MLP neurons of a small language model. Each row is named by its layer, matrix (up: input weights) and neuron, and shows model dimensions 0-191. Each number is 500 + 25 x the weight over its row's rms, rounded and kept within 0 to 999. Numbers have three digits each.
Before each neuron's rows, "fires after" lists the tokens most often just before its 100 highest values on Wikipedia text that the model never trained on.

fires after: " the", " as", " The", " La", " are"
L8.up882:494485489495520497499516505487513540493504510461496473489528526490501522510495517492514561488488466506475464513499474509501514493522525496505491533476515529527473441507484477507483448518525499518499486499506522475508470503471505532512428475515514520546502481527545525477520504488460555530438510461495506484509508472524505525457515560544526458489489521526521510559468504501502497515509488498493480518460452497486481492474497495506468515496522508514502503490496508492505485535519443425480483519482486523494525445477479503502511484495464527524478505501520466490513524483520490540

fires after: " the", " of", " The", "The"
L10.up455:534501472501489503508546507482516488507499474540519510512534467475513474482488487509523506490510487498506508524469490483483503494521484498479549546486518503503457506488483451532468520523513485518509455550506558496450491508465475495484534463496542484501531536528473498488474492513472496469477493548467480520522508501520502505514471512566545507472504504523495459490528514465521437503491515511510506518530454484485521507518484489520513509453495500518482479486502562484485496519504503442484487510471520506489541479535448521584492553509537523501454551468494513513502480487463505512

fires after: "|", "\n\n", "'", "\n"
L5.up53:484490478530469496495492495504477489453518509497531485514452473541505538522484522471507532504503442502510509506437533484462482486470490521516564544532513532518547481464509467550543459494494461513558481517491534459507509544505489499476522498509488526531540493504504502529513500499488538484460468491519486510516528487488488480491470505468461477493507469489496476495500516493519493515531492494504512468499509488502529481487521445512533494493489516525530517500449470484470455533486465480477522538490474501518508467507492455480493488476461516500508509497504537499478554551506494460

fires after: ",", "′", " (", ".", " .", " |"
L6.up746:510491526512489489499522468477474530478488515506496454506460464502548470548469464487498486475478475526477514524476493505488522498463486497484477462525457500522542457523519469470543492476508485522487491463514481434516497560528508515522491545446506497486555509550527519486509519504484564503470547517507494473489496509505548567484484484525496487471513517516506461460531491518493516534494506472497493497476511496535517528480527482514467481457525519507530495484465439519524478494510504494552490526539506474484504538475488469499496510484521511532541467493526520491508473504489505456

fires after: ".", " However", "="
L4.up890:489467493509491501514509458481524425418440529500519514434520484519548545531515527486479486470533480547508472514470534484496493464508492512467513528520518487474522501502506546543517534526511474485536485474466531502474554546461495491451497486484503472540545509491491504480471518516494527483463492467506495496482522512476536497499473507496483518504511504503506475489485491464474504464512439483499498550522512490502553518478514507481485466476501477479488498487513524523491512535482529508529474511526532463511457488547515470520498487496533474511525549513485511521474485471504495481

fires after: "-", "=", " |"
L4.up48:486503520491492514519502511492475513512563483495494512506510496475437462539514493489505494493458425482491511510501495513499459535439499492434541490557478465453510488505521444495505491505478498487488502459489520497525489442547517525505518504500550537511480486464476526599500506501491473479494524523499519503523484497537501501461476494502473523510492481531489467526500536507465473497499489520517501483470500517502478500511521508464506467537473516524508509520529479507510535515491532485519517476464479482473508520496531484507510521514560501501506452505475495517449515466507498502

fires after: " |", ",", "|", " Northern", "Ind"
L5.up278:475481513514504486495505430528455505472507493504488469523468484529498507503478503493489583541521478527447511551465537544520507484506514473499502544461525450535511511493507484478527459491550470527509492550532517521539467474455551509482498528514483512528492510497513480480497494478453468514475500500517518489462521482520525544504526528483495494486498473524488516483454486477491454527492509515494467529491489501472540463505501518500536543514501506490554499459486513527502497509515491486501496497504476515519489474491488523448497495476445498499481502507481535474522449490476496514

fires after: "-", " and", " sound"
L4.up811:504512506536529478485501491531476468505498490503497497508493487499457469455473498518473496476502550500458508480467522525555489528510495498514500489501492529459530516504549493507468504455464508524503511486497539490496488496477482533501527507526507488479477505520477523545488494514476489514520494502562482492495515499516496440530517469463554498511539495462539507456484501525467515477518506520476499507529508498520492543503464510450506474535442507478495476507526543525494586481526485514501516487506499476477503527487516497489510498532465465537522499496500508486485512429447482464

fires after: " |", ".", "|"
L6.up841:500521480509474477532487513462482479491495501486512460470480483539496531528496517487496495500513459520493502497448520464441472483514510459545529492502508509510542498507494495531510494519514473502550463525490523475442516549449506495495510470517484477497579499513525525506526517501504529488474509490487499498498511504471543530471462514470486496472495537479494487511494525508477512519515469473495506517519488519525520539471503455496485489523490493520497550462470479540488503521512481500510507502495495503522510495520501482505472547526456486563485489468563552506508467491490512469

fires after: "|", "-", "\n", " |", " •", "al"
L10.up675:513513479508509496555489511459478501503453496508498518452455499504490550506445467493515507475458473545488492480479527534491497475529540522479493490505503505507515494489489496512484509494474426520523466526527497465516497487478490472474557469503493495483549477538464536517515533497511508485471505520485509517540524490497498496418472493474485504510506512505503501489479521473542467469488468518529492438515497523538508511455488464566496484485510555504543488456505499513507486546532453510461506471504519497490513503500507529526477489525504497519495528488494481520538509479517514471

fires after: " |", "'", "b"
L8.up448:488492519515543480490479508498515502491530522465532505500533489515518529497500445496546477500465519522475462518507495558549549468506508494445483489487507469507481481521503487461511493485538493506475484495524487495495494463528571497501513502527549536512497521466478472484512458531485527540465554496486511485468492469527523505469516511535550499516490519528497464459499508495556512473478513494497495449503497496510478496500538515556490502451524503528521473474516516517503495510484469574481471459520517492474464500512502513514489518502493504508488485479506507518505482490498510474

fires after: " on", " In", "In", " in", " On", ":"
L5.up597:486506504506450495504502544491466544483458493523510493516497487569491510524507464488504462505478482553503464460520479506477484466512524479511513528518499482478491523473488506578497530505472477492488467508464489508467445549534552505518535486504508538503492500525507463513508480522477468523509509441473485509523497479495527528497502563521504480449500514449507483497497517530492519458466494483498485506515508482508495536514525512536462544525547517499522507473485466526498483490524485481483489516504466517480514442519536484530495451459533504552510500500522506472499430472505534471

fires after: " |", ";", " Apps", " Goals"
L11.up172:489520471477493475503553505490546507490516515465521493481550524520472518482456514458504464483502497540523462507530507496490544487524493536476524487510485461480489464470511508455480496515483494498499489500518507483499487507540474495469464482457521503464521479516513536560527505510487480465511507516488498501491482559495459543438480460503492540495539510524469458479452531485508506469514488538493512447492518513494544516507527478508457473526492508542500523472519497518545469485526525507528474496506503486516519507519571529534457510516527505529475476460446524494490507501466489486

fires after: "\n", " the", "  "
L2.up316:511499486469504487501464479519481509495483479511507493479516522543523515521557500506506536524461511477417515539530497492566507525507564499495510496502444518499481454528508527523447501491487513565530524491528483507567496489506484501516468505500502500522526452536528491492519512495458464490523481502461495526530505470517513495462471479530498480475489509454497505530500497472471484491502496499503498504501449536514462509515497496504453488514526503490504493459511490498470570524540502525479517523530506486473473495491474499508528505518470473529449487452527531499528494490464501479

fires after: " the", " a", " An", " his"
L7.up715:497491475487493494494517503452508500525519482514519518527497498550499548499504503492485537477507499480481534486445473479516540473502514499501544456507526539468530455473457507504510464451491496505483469463490538518508443495522528502465496478509508501508502502560523520516507492516467479525487496462466511500502552498535457511478494485521483506470475445505484509510526527430499452495486479521530515507499505455480475493534492494499441470468490481488517493494500530493538532516536518488484489543498517515487517526499511500517498495549512515437503532480518493477545496507495519467

fires after: "="
L8.up39:483531497524474496521498555518505492506511486517504518449504437507485535569552528509498505481512496547467485503489484512469510465475472484515500455496505524540483504519486551495490495505500527536482470492485540479484498531471493497493484530487531486514464482522541519485508440533480478479492502493494427485558480536530575505489459535520511481506498496512491462505496511514512485483522499492490534536491468485459535545486461509458494509551485498547518515498495472466474508503510484480536527510541490502467469520511481542513503471504532491532493519471491495501464496543477511527

fires after: " the", " The", " |"
L8.up107:524545487492458504507510514530493518473494512518549470527508497518505485515466504495512504514478464487501504478458481442489533495492493474521495550507512564525519442481473516482507444517477460490495483480468520475500482450453474521511483511513522548493493516535528501513511543482519524516532465548459493514478491470438545519464479508496496442499509534463534479473508527506525512525531519516487531456516490516484499512521497423551530480506535502503489493491478487481514518529514466473499512514487476489483499456514492458491506484530491518485465539520556507529551486508526505518

fires after: " the", " most", "The", " The", " great", " a"
L8.up174:506446494482481497520555489464556539499493511531513487485493493543479571480527474484528504490489494526434496546510474455471464515504470521498489529521527480532568501480471514478495511481475456533530462497499533509524454507464497491530538497505562505514532465508500476477507529471481499495479487547502454489501508474501480489492475497486483489533497514520521480553505515521534475537509484495491520486554524505519558517511548465479512482506505517502516498484509498483478513474527514493475496491501449461527498481509492460504490479499499522516451537504471477499505491563487512518

fires after: "|", " |", ",", " by", "-"
L10.up0:484513490501533535481509509494484539503516505479496508499500489550503507467441516478494532511462511524510511484466517521534543482501481508486516486523518463475481422515479472509491488536531477494487468503549536495509456493488509494490519477492556512484510497490543512500504538504505483489489481558516463489517558490540486518484532552502533513485491492533443459512472508475504487491504482500501508484499511538502547495431474465510530530461484483523552484469453525493498484491540469514484522513485468523496514496477541524495502532466498508487456541462512484472479457471464495495

fires after: "-", " \"", " (", "–"
L4.up545:483490491495485510500488524481501526508508487482513558505534494467526490491520508502506414496496513502461536465500517496509524494483499507485558449492501505458500474580531473524492486506506496512479510485494533516487526472492459510472476504525546508506471513507531505470512535527472495493467503490490461511502514472501509521505501508510512488444485512501571492464503506517507473494491472484524483531497516396470493495524506523488489519472518485524497559525491460526524533480493480479549456494506496508478516468525496453510499488529519474510516531481538493517493530500579496504

fires after: " the", " of", " their", " a"
L7.up578:505453497473461504512524503476533499527485479494536529525490518503517545506540493457522544483461514506486503516496475489509477519480505459500475502522482525497514480498443521492489501480532486490511494537471508445517491484530512492449503479449575547563481524480478474540512507518516496499478495520462506515529473495518448478462488496476541442492518502488510486519485518494521462492512490532523466530486517450481515517582496466545513500454483510489499486492497507473517531517501540485497485535517487534482532488511520479512489473496552471527469537467521509503547498521497518523

fires after: " as", "|", "-", " pos", " un", "."
L8.up584:511515489478520505516493492487503466506539507535533478511522497525518500462524496464499551487467485510491509522466509488506524500473495528481473516488513474464545511554507503500509493535517476510512488497496533472510499515486450511462532494485582518509521486494506483513501531572475501485447506478530476505466501470560495520449528511481486494464534509577494492508509531490500455516474430488533487556483520477521526528505505492440507481499494506464469482471473537515488531507489523495495477491524465517498471468492512527489468490524501480517447531468512517500478460493506489499

fires after: " the", " The", " that", " most", " but"
L8.up715:514489490486527508538531501451536501513517528537528495528490509529538488498442484464492527461488482485481515502455503463503546504527475521500504490504519533498487449445479534515478512498527476511542465538528546474453507495473463536511524477511472511486526482485506518500465518488487476506490488533482512559527496462510503528510528486502486514488514501519503508550499495495472475502499479481510507481499498524472534524524487472529480489512465476478512464472486539472495496518522516491508478529559463532524541475472496495500533488505481491522461541518562544513532417512451503523

fires after: " |", "|", ".", ")"
L8.up21:450518480473496518493508533499472494505499532502467524509478541513513515518449489502525484513507462512481497519485557506495519494511468474505531485533497428530470464469482509515505473508517509537514515499500534504480480532458549501479495480483549504486519500516531472526497457539482513463477495506503513512503525471544522541458506573546494508485485435503527495494501498526494487485517456523490490513517472534516544539502515451525504481484496469499509483472483506499526521522527492499520526492501487551442475518480492511511470461509502491524488541468476536452492457438412518496

fires after: " the", ".", " a", " The"
L10.up581:506475504499492517531527500507517510510494515500527487487551489552502507500521529522511514509497477508492443553504550502513508478519475523529525518510522480511488499452482519515553496467474473520507501472524548454506465514474528503468472501442508503521492530520463478565505459478505551494501486500462500508480502497494512488524538477536499501499526500509514481565463467492472516500478490471480493517490485519549510574495495456525515545478514516512456464482509485492496517515524471502501470491471475477465525470481465462484503475491474541484516517489493487502496506537466490493

fires after: ".", " However", " later", "=", "\n\n"
L7.up179:498505469486526483524489481460513507533506527503516477468529496502502516542444477512484477478489491538483510522502508455464546474526464515484519482511509508517522491540492515510526533497506455499528470513511496482456503558488458498497503462536494480470548510520486514486471506537487495519444508476526483495469512497516510517481489507491484514431479568485496492539515513488501495454460454482518544487524508465469508512497540483491497479496500485477523505462477525512447507532527480542517496539491525472458536506500546505492499505499533479528517502515532542493491459501480515492

fires after: "|", " one", " the", " One", " some"
L7.up242:525517500439460517531496472502515517495525537509526485499492512521556494497461537456485489506459512505517512551485520445455513512514512501494499494520475503526520488528489520475522471488479465484580487495471521484453547502511445485535496495475518478507506484546534507475493530506507535494442508579536485509510528514487522549451488512465483498489534508466477489525528519526512480534462507511472496518495516523470484522498494483497496486500479508511467471489478487493474499536527485475533487559502509513498524486510509530475473469499521490520464503471502538499521509483495496508

fires after: " |", "  ", "|", " 6", " 10", " 13"
L2.up89:515473507479503507507488501527506491548520531504502521460523469471504510494484480489531504510494503540494495557494485516487492494503449529482489491477489476506512501498478485492539522531484472514467491479520509519532536485551515481504469486505527478480518509512514494508519478509513457532461504513482478506523486511468465554474484486523543525514501536498481499487514513470528430487523503505483512469512501444479506554497552510544467454446506512510553450462481482526541473445555482494452490466528493513495478546500536525458476476482519508539485488506517496524501422521503502466

fires after: "-", "|", " first", " Area", "\n\n"
L4.up406:501458462498518518508474512499498464505499513484525553481488493520486553501490495490499458483498474522517487515461517468489452501527492532489545511518479538523527520490479486506494530505487458461533517516471496531468514506521483500475502442502486502491539455520488537500491534546507536489488520487479449509555550483472503471485521496484520533505493507486501491478494557462534461499521432497489474492537506471537526532475518455527511489513483504535466509443499563499492506511538480502483479455519480532531505472498516483532465500522513506481502523443562502501535496472488509477

fires after: " |", " (", " Er", "tra"
L10.up392:476511497502487494480458535510522471470470469467494507527511476486486530508474534474524532503501425464485512494476560483510478473488455511481511505501511471467471479482512483498477497509471494535531532475545465504575495492488511576485510453527494530520501495535536484496522482530511481514495509525539496536470516487515475538443522528470529500500469542482493538469518504428527489496458507515543494482470536485505477532520455489490508479493532484515524517512477490526536493521483486519481486508477494465495512499494525502472506456470508497503500485532494533515492468522486472541

fires after: " to", "-", " an", " was", " un", " int"
L10.up754:484436522544479465487477500483522493479490500522495477485517499499528497539496495494531533473513490511428517519486501513515513509484491486552498473542501456458476497510504512477472507484440472496475474487488514517483527498509516585511494482524515487488479452501500503498458500516488535443491505524473510479479536536489525516522502489526486484496529463482520518482508537506489498516500489536484472507452540484520542457521477456486497453523510494485515527485509510480533526489527511452494483523553471526450490496508539473507508495490511505527475531468519538520493459499484500532

fires after: " |", " \"", "\n", "|", " Never", " Be"
L6.up59:497523508495542514498499541491537486505511476481509471509488489551516487488509504502469471496473456545507468520481515495458525495512571492505493500510527487472512481505472487495521505504496528454530475484519552535511554554503506531498518505475494508491526523489497512499483506428427514514467497510503483500488513523536435523490469501515492495509509471457480486498482497496499499498500530504516469528495480520466542530524515517475477493509567521481466547520488464519555503496514477483534517465541521478505506491482505468495498470503529512536503493476505504549478434486515528476

fires after: "="
L11.up204:477496490505516502538472462501560447512473490510490509454542449502497526538503469495504483462491517535489469476500457448448507482490492454485526513517481501508518501515511552467513523437534488486500500471481499479462522499505511523428496503519530532551503548508514508505503440502514519461498526477501496509512521495497477479502485527503481522486534459502524469469533521543511533541485498492492503521484514472489529484522523480528527474490472496536549516506526446481467518528492425480495516503495479498507480469529495474514493455489502475526512523475518504502479514541502513483

fires after: " |", " 0", " 5", " 10"
L3.up626:490494498473466503500492510495489533469527504494501485511464457485522496500487492477549504489523464485490517504478516497522488503523483551461464475526473456471540504520464490437521493505479495497501481511491520506537492532522493496505515488476568525482461515473549490541501490511495486510496474527493496516492499500499511529480517523473519478493493539518492491502484512508495507482525511498513515480494546446503537545493547507465492497473523489476501459490508464500517511469532515502504529550578465505510523516497508524495516487458533502500525513495521548517530435521488528487

fires after: "-"
L4.up67:512496508522448510522505504481523506539456493502536513470463447529459552516546502488495464481511488506500466520495473495479458538505507445508478464487472486491518496526494497526524515523486495505538502473494492546502497493492526517473502508469487480545496489475530516488527492512497506513522526478470540482498518523489523487491505505462532521506523512475498501472496508517512474537466475471518485533473518415534532474508490513498511533563507489524464496510469513509500517496512539508478445495521468470507482473511526477543485483531517491501510520452461517485525523525572503515

fires after: " the", " his", "s", " His"
L10.up690:507485484498530464511529519469525506512485487502499499456505520552532512526527424474508483514486507528439496519462510487503532494469493442498508524521524516499541437499491482488531503492507457530468464451464554471508496483476499528519508496494502499484541455502534466477497487505499501501484505514459509534498497512517486505500498503505493495468535440461482442506499520490512534508527451494490492513525491475456502484572527517517529480516494519572576504499495513505504457458505513462488481522503467524460530478544521475521493468537517515494468496508511501487474492523487512522

fires after: "-", "\n\n", "\n"
L3.up264:500489515516503483522474490509519501485477522497507508465494505512508545523501514543490490477491552507498532541523505492521504497482530491530493473517456505504455505465518491567457482522482484578466526515509491543552503446479475534479501538527460492530476449488496517494501500497487462508496517505482523502500522528507524490487455479491454519510487487465514492492475510549491477461477512516508428451506494494501526531500487507534501503534481465520466554549494523492456508506512518522506522501523490494471470485499471493571495457565493458496541504486477470502500508517521527492

fires after: " is", " was", " are", " were", " |"
L6.up765:496505512517509486520513468498506507506495511511490479459473492467549511513485471510514531504502480535477477515493523503456481493508489483505493525540509474513487485565473509469468526491487500532515470524494510493519537509509482504504512508530501508508500500559531489479486514508484529478458471497571458480453505523508500507492507517493506461501499518539507523483541516513547448479540493497470507503497482475473526532505517460503495497486510501520517500481501462471469478473558485461534509495529471527521431496479508550467479520480508455531505497478456475481520515481539532472

fires after: "|", "-", " No", " |", "al", " Area"
L11.up253:426542514502455495519437505490486508461444513483513528480523475512528511513487462466492490481493494574500449492485549498527502505512544459520538545510513488506530502482478520484481518518485486517498478507496506478477500484487522501465462484504534487458554504511501530531515506526516475474490522517489476532515493475498539483486476502521489466486439505499487475472481546505504486537519500495509480484536504500501496506494519470513500493514462538514464503488500531515528468495496484527510501458532432494493516441511498535538478502499497503531506533479510486492483511454497507528

fires after: " (", "-", "\n\n", "\n", ".", ":"
L2.up627:467514484501463498480501474494513456483507496477484548499482498501539503512509491480480444483486522517498519502521499501486515527466516486486530504517480485489500527515511478497487530507525490483489524522467524544511471498526521499491463527462431515519498533539466454494523499504477517513501521460465500482488522502519464483515500484503539501479478480459541499509467505515483454510496481527495456490482496471487517513491502467518488514405547479500494499476499435515458466521519495511546521520486540547494483496512456456481488506512551480456484491492500486515487512508550494445

fires after: " the", " The"
L11.up610:512506469516519495507523512454504489517465479491513521500469494537531554485523466469538502510469494512487482520498499448476510519517502490529538525514487545491492508459446503491554544497491481493498497478496490460452489493466523520463504492491524563544489472506527487514509482518507525529499483471458439534472487479485540511494492516534519489527431513482501469521503497523519518513518493484483538556504491559520490514510538509488480447484525480537502488482501505493509482559496502507490495512498478468412473451512527543473485454507479499521475519479517517511488504533458494515

fires after: " |", ",", " and", " 3", ";", " 4"
L6.up836:470513526485554506484508475473469472492456473514502455473533503512482473528504464514479517476478451564484427508521509486491538476502499478496513524517475445508497489494501507455483479510507481492511436487491471521499503467534549492532514507433497510523490495470527487518490517515480541493505531509511485474474499492471537522479508540472465476486486514537475477477480504505486503546506507508527572502531536533481536520505531482540502531470506521540542451467502495509529510486536519492478517533501484510465487521532526562498479521469503511512493511473463520477504491479486543475

fires after: " |", " 1996"
L5.up484:510477498489474504501512497490518508487521499492528499499544531483503503482484466468550521519497480487474502529479497487523502521497489528500504523457477466490494515519513503441494485509522489497492485507508509533536502445524536498519495498502518513479504471443515502502484430489488542517500526451495514501493497486490511521488547502538558466507491498525521508476489536488563475458507489525510529462499536471538494523507503500532475496453546521492459450439508525483513503475511504495460528489524470515475508488492539536483444474554514490498494498487504493511548535488519510489

fires after: "|", "-", " 4", " 1", " in"
L7.up764:467510502483517454512506461510483506526504513504477447511461476514523510491487441477513494498446502527514479539501508445494541488505486530486476493509501507484466452509503453496502502485542527514491466478492500496539517517527508518504528500490516513526473509504517479496516519503461519526522498449486508490510501501513482543455571487489511521444505479521483496533539512505511464519491474482504480521474444485442545493484509490513494511478492515536518498499485506482525540471524514514531516493513520523471530477504521508484485459524527506516475497488512501499477444496505496464

fires after: " |", ":"
L11.up490:487551528467512520481527584506467504486504477458511490534500502507541474513520539517530512509506446522506502525489492496487543499478510445536483504442504449384478494550478466510506488484515476504472501464470494464459498499515512555485482501503508527493479509520505516481506496498482473519467526533521505504498483536501516472496508515476526469463503468491510508455492514480509480471456541490537527507551501460522487514522525511549491489507539503495499488494480480514501504476513472495517458485517506502483523485509538541464484451478513511497518483490525526490518507482484497509

fires after: " the", " The", "The", " Jo"
L8.up195:486512467483480510548543473453512502499485509505512504517456491536526483502449510465513494466507491491515465525475460493476475485524513514495473510518493500438453465524464488496483463475499476478500508507443527456486504470483496522487535427514520504513535551522504470491471532497504496521494475496481492475537520503536498500504479529527539552504513535514481487506513519467531489535464503529504462459497460551529537505504514498490457495476479486480483449509494519510529500511504478535504486519527517491517529534521516539497512475490528473514500561514552533505534506515451490520

fires after: "-", " 0", "/", " (", " ne", " O"
L8.up465:507484490558482464504513449499513446557528512474494487524461511493475477488501468507517563474471518486465474495470495488516544490476487454496474542539518492509461482551510495507496514447518503525479469489465541500486472445574548519540509484488513496516541527485481487526527483545462510525469515480513511455470537523486507522492556507494511533491471497515514477490450507523497487506532542527518483541555519508470485498491493491479518443521489513512513496471507488529515491499505504520494523495529481516479505502466488472510485483548461497497475507491502511513537496548496502493

fires after: " the", " The", "The", "ata", " is"
L7.up725:534524479483531507530530470481507496514504497493527517472472484545516506489493514503477498501503448515502507522482525464492490483472510490526508518503545548483531481480483510488498472505507506508533444478496520459519481475456489491473527480537495516541520490521518541534529523483542497500502488459495543489455473509520511479494415498508493550445519532539485480539463521547497473495515511499494496507490468512506464507430520525517479484516486503495472498496499481506495531528516524521467477510497474461477513467503490504521522484488462497537472554471534505456482497535485532481

fires after: " |", "|", " and"
L8.up49:499494463487507486504515477515461506531498462513505447500515538468516521488486485526473495444483485497472455486476549453523507509511485480466517529499479527488518515561506475499477454479513501518531466512480530468501464471504490498487489514503524495483466473541509537504458457529459534478473473465553498508432530514496470511474487506527526516483485508534499533512474547493507501500476478534524518485526483538540482508542502469545487485480561485461510487479514504494533493489493477474514541496504475487522502466468524543499446487480528506486545522503522512512526546466476513497

fires after: " |", " on", "|", " On", "On", " a"
L11.up190:512546482468464439510523488490506515503487474515458501505527502533560525501490523500526497495495476493487508525488535481478514522476507471499509527538517452455472495506497464485482522520475521504503481476496547521519497499513450533465544485493536532504484504481544527495505485510498498492457513536507499468503492459541529474539496447491507494514513503540502472459519530521457490513508482473532506521464478478518457494489534513518534520485501489503486522486535484545536516498492491507505472540470463520487496426510502519547485471514478519497533501468522516462504516518444506491

fires after: "-", " \""
L4.up737:474500543519468492484468500463490534505497489494525496500503521479488525494496482500527511480461502498488467529476467525459471485491521459484522491470472472446531492522488469478499452518471523538537536499491519519528534492540522498522487475472538537542492516484504507485501510466515522525492484538498513508509526460573489493474488528489483500511524449486531493561530486498477473524490527534483440524526484443513472499508504536503475502509514504475500509584479487536481539539506482478523442486495521502508524486502525462522471490534521475485537515467483486514517500507556498468

fires after: " |", ",", "."
L5.up522:507470481483521476511535473514464478466492500497515500498479517502503533513509475501497505499508456512498503542497483500526457491451499520474553525483485497499552460501516455468556474515507485499475522492510498487503441510530535517539505487502552464492504474462522522472551517562496548507513518524543441500472531508499516526479482481505469509520472466483519491513503497514493486565529479522518535515496535491476495488490521469498523463477480500566520505434483503472543466484540468499490540500501511539503493489478473487481481512494488502479490517473462520493514490486548508479

fires after: ",", ".", ")", " (", " where", " |"
L7.up691:488507495508525524497530506481498482508510547489506523499455458560553508509492482499470509468491454523479529507464536505458562524511472473524521491512523531548520501531507530469479487491471503530469481449480491481510523504476499523492500508501519493482538494504501466482467545524481493495483489544495463464507505528503525504479487532520477496481499538512474440505527504486515479521505455480470518512498484504472549540484495441535439489467534470517480491470503478493531511494522487491516469532587470496458474485465543503484506485493513489474496512457545505512520485535479507496

fires after: " the", "In", " University", "The", " Mi", " In"
L6.up190:485480506512496484511476512480518501496498516453532512481516475474507532508492493512509506503510501517479531468501472490500497477479522470530516529523489568508492462455458504515476457464515467538514491541491541445486508521450523530524484485508528499488513494558498481496523518535503493518463493504489491529516488526431454465500461526496492494499502522476501506515494539490510490517503494526532487490547492526551478496456467445483516505522509487517511485522488503503470501507519460484504531553516481522508543476457505474471560521520516457519507508502543494499532492542421526477

fires after: " |", "|", ".", ")"
L8.up414:460474488517513528487507511459489521499491495500505507513503476542547549525496458501487483482459475493480503550463485505478515498462492535500525482573442494520488457480493450488510516494487494553467499505519516525519509506478499525496495480471529517501520530538528528517491503510502528514480494525506472492488469515500550547477488493518504514493490501519491466508513492560501514485502468488511474480485483536543507523476496458501510493503535506535513510435475471515544489487518467542503536511555511521484502506480509482529516518531471503531502483451540547502476494487453501463

fires after: "\n\n", "=", " was"
L3.up765:488515470502467468537523492527506519454475457494487484497503501460543493530510495490503503453539450510497507499450491452486492505500482517543517468526522528513467491499528516497495513486491480511451471491494519461481516521481452524506484491513472482518529517518516512487544493507532514495496574540466463497502504531549468504464492521465473571495468450462528492506534530510486504536514501522488523518480497512485501491556509504484499531510480503504561506518471478497486535478535500497510535521534468511480512492519510560504524462478496509516507527496502504485472453532449529503

fires after: " |", " 0", " 1"
L4.up257:540487505516470488477493518532500519491485525489515545509440493457555487529517515471530494485477499487484479538496467494482505492491426484486468494511496462531481467502492525493510475513529473527459491476531497468524522513533525499515492521503489492483458482503546518494523549541460546489494525510501489463474488529512505516509546485501502500486501485520501489511544510481517480532536524490516491519530527490526554534495568521461480482456532490493458477493488473495537431513528493500471520541520516529508495509479501500494524552508550510463510484463482511539487436496453525459

fires after: " |", "|", ".", ")"
L8.up822:532448468473471483470574479472487548545502484545524499508495529519508527517477466499480448496482503494494487503420488490502503498517477515544501481520476495487517475480507489510486467516471490544527461530515504485538472516508501524465503550485520490507528474522554522514488526530499526492480486512473506508500491520480484501479490523534512475495425532523511498516512497511499485531479517513518502547478496507503453504486532473515473518453533541526506499455489508493480508501461471504518543495506473439491540527471506459538476466510512480484498489502511507484499496503483503472

fires after: "'", " t", "T", " T", "ym", "cal"
L8.up360:456482485508512538493529491508523475466475478442492507483472452492454576473488532481510468512511488490514482449498473478502514467494505442528541527483514507532528456529527536480503499502521481495522486504525515497512466506506492541521477506495508529507508538522508468494515482464534534462503510458493504488511501517449427494482500506519513530484510477527520474510496518536496475466524497508514499451535500507458490518496500491511480475469493513517457488509516481535487520521519495504514494526502460504493524500509530473510472467528499486513524505495513498473490540474515519481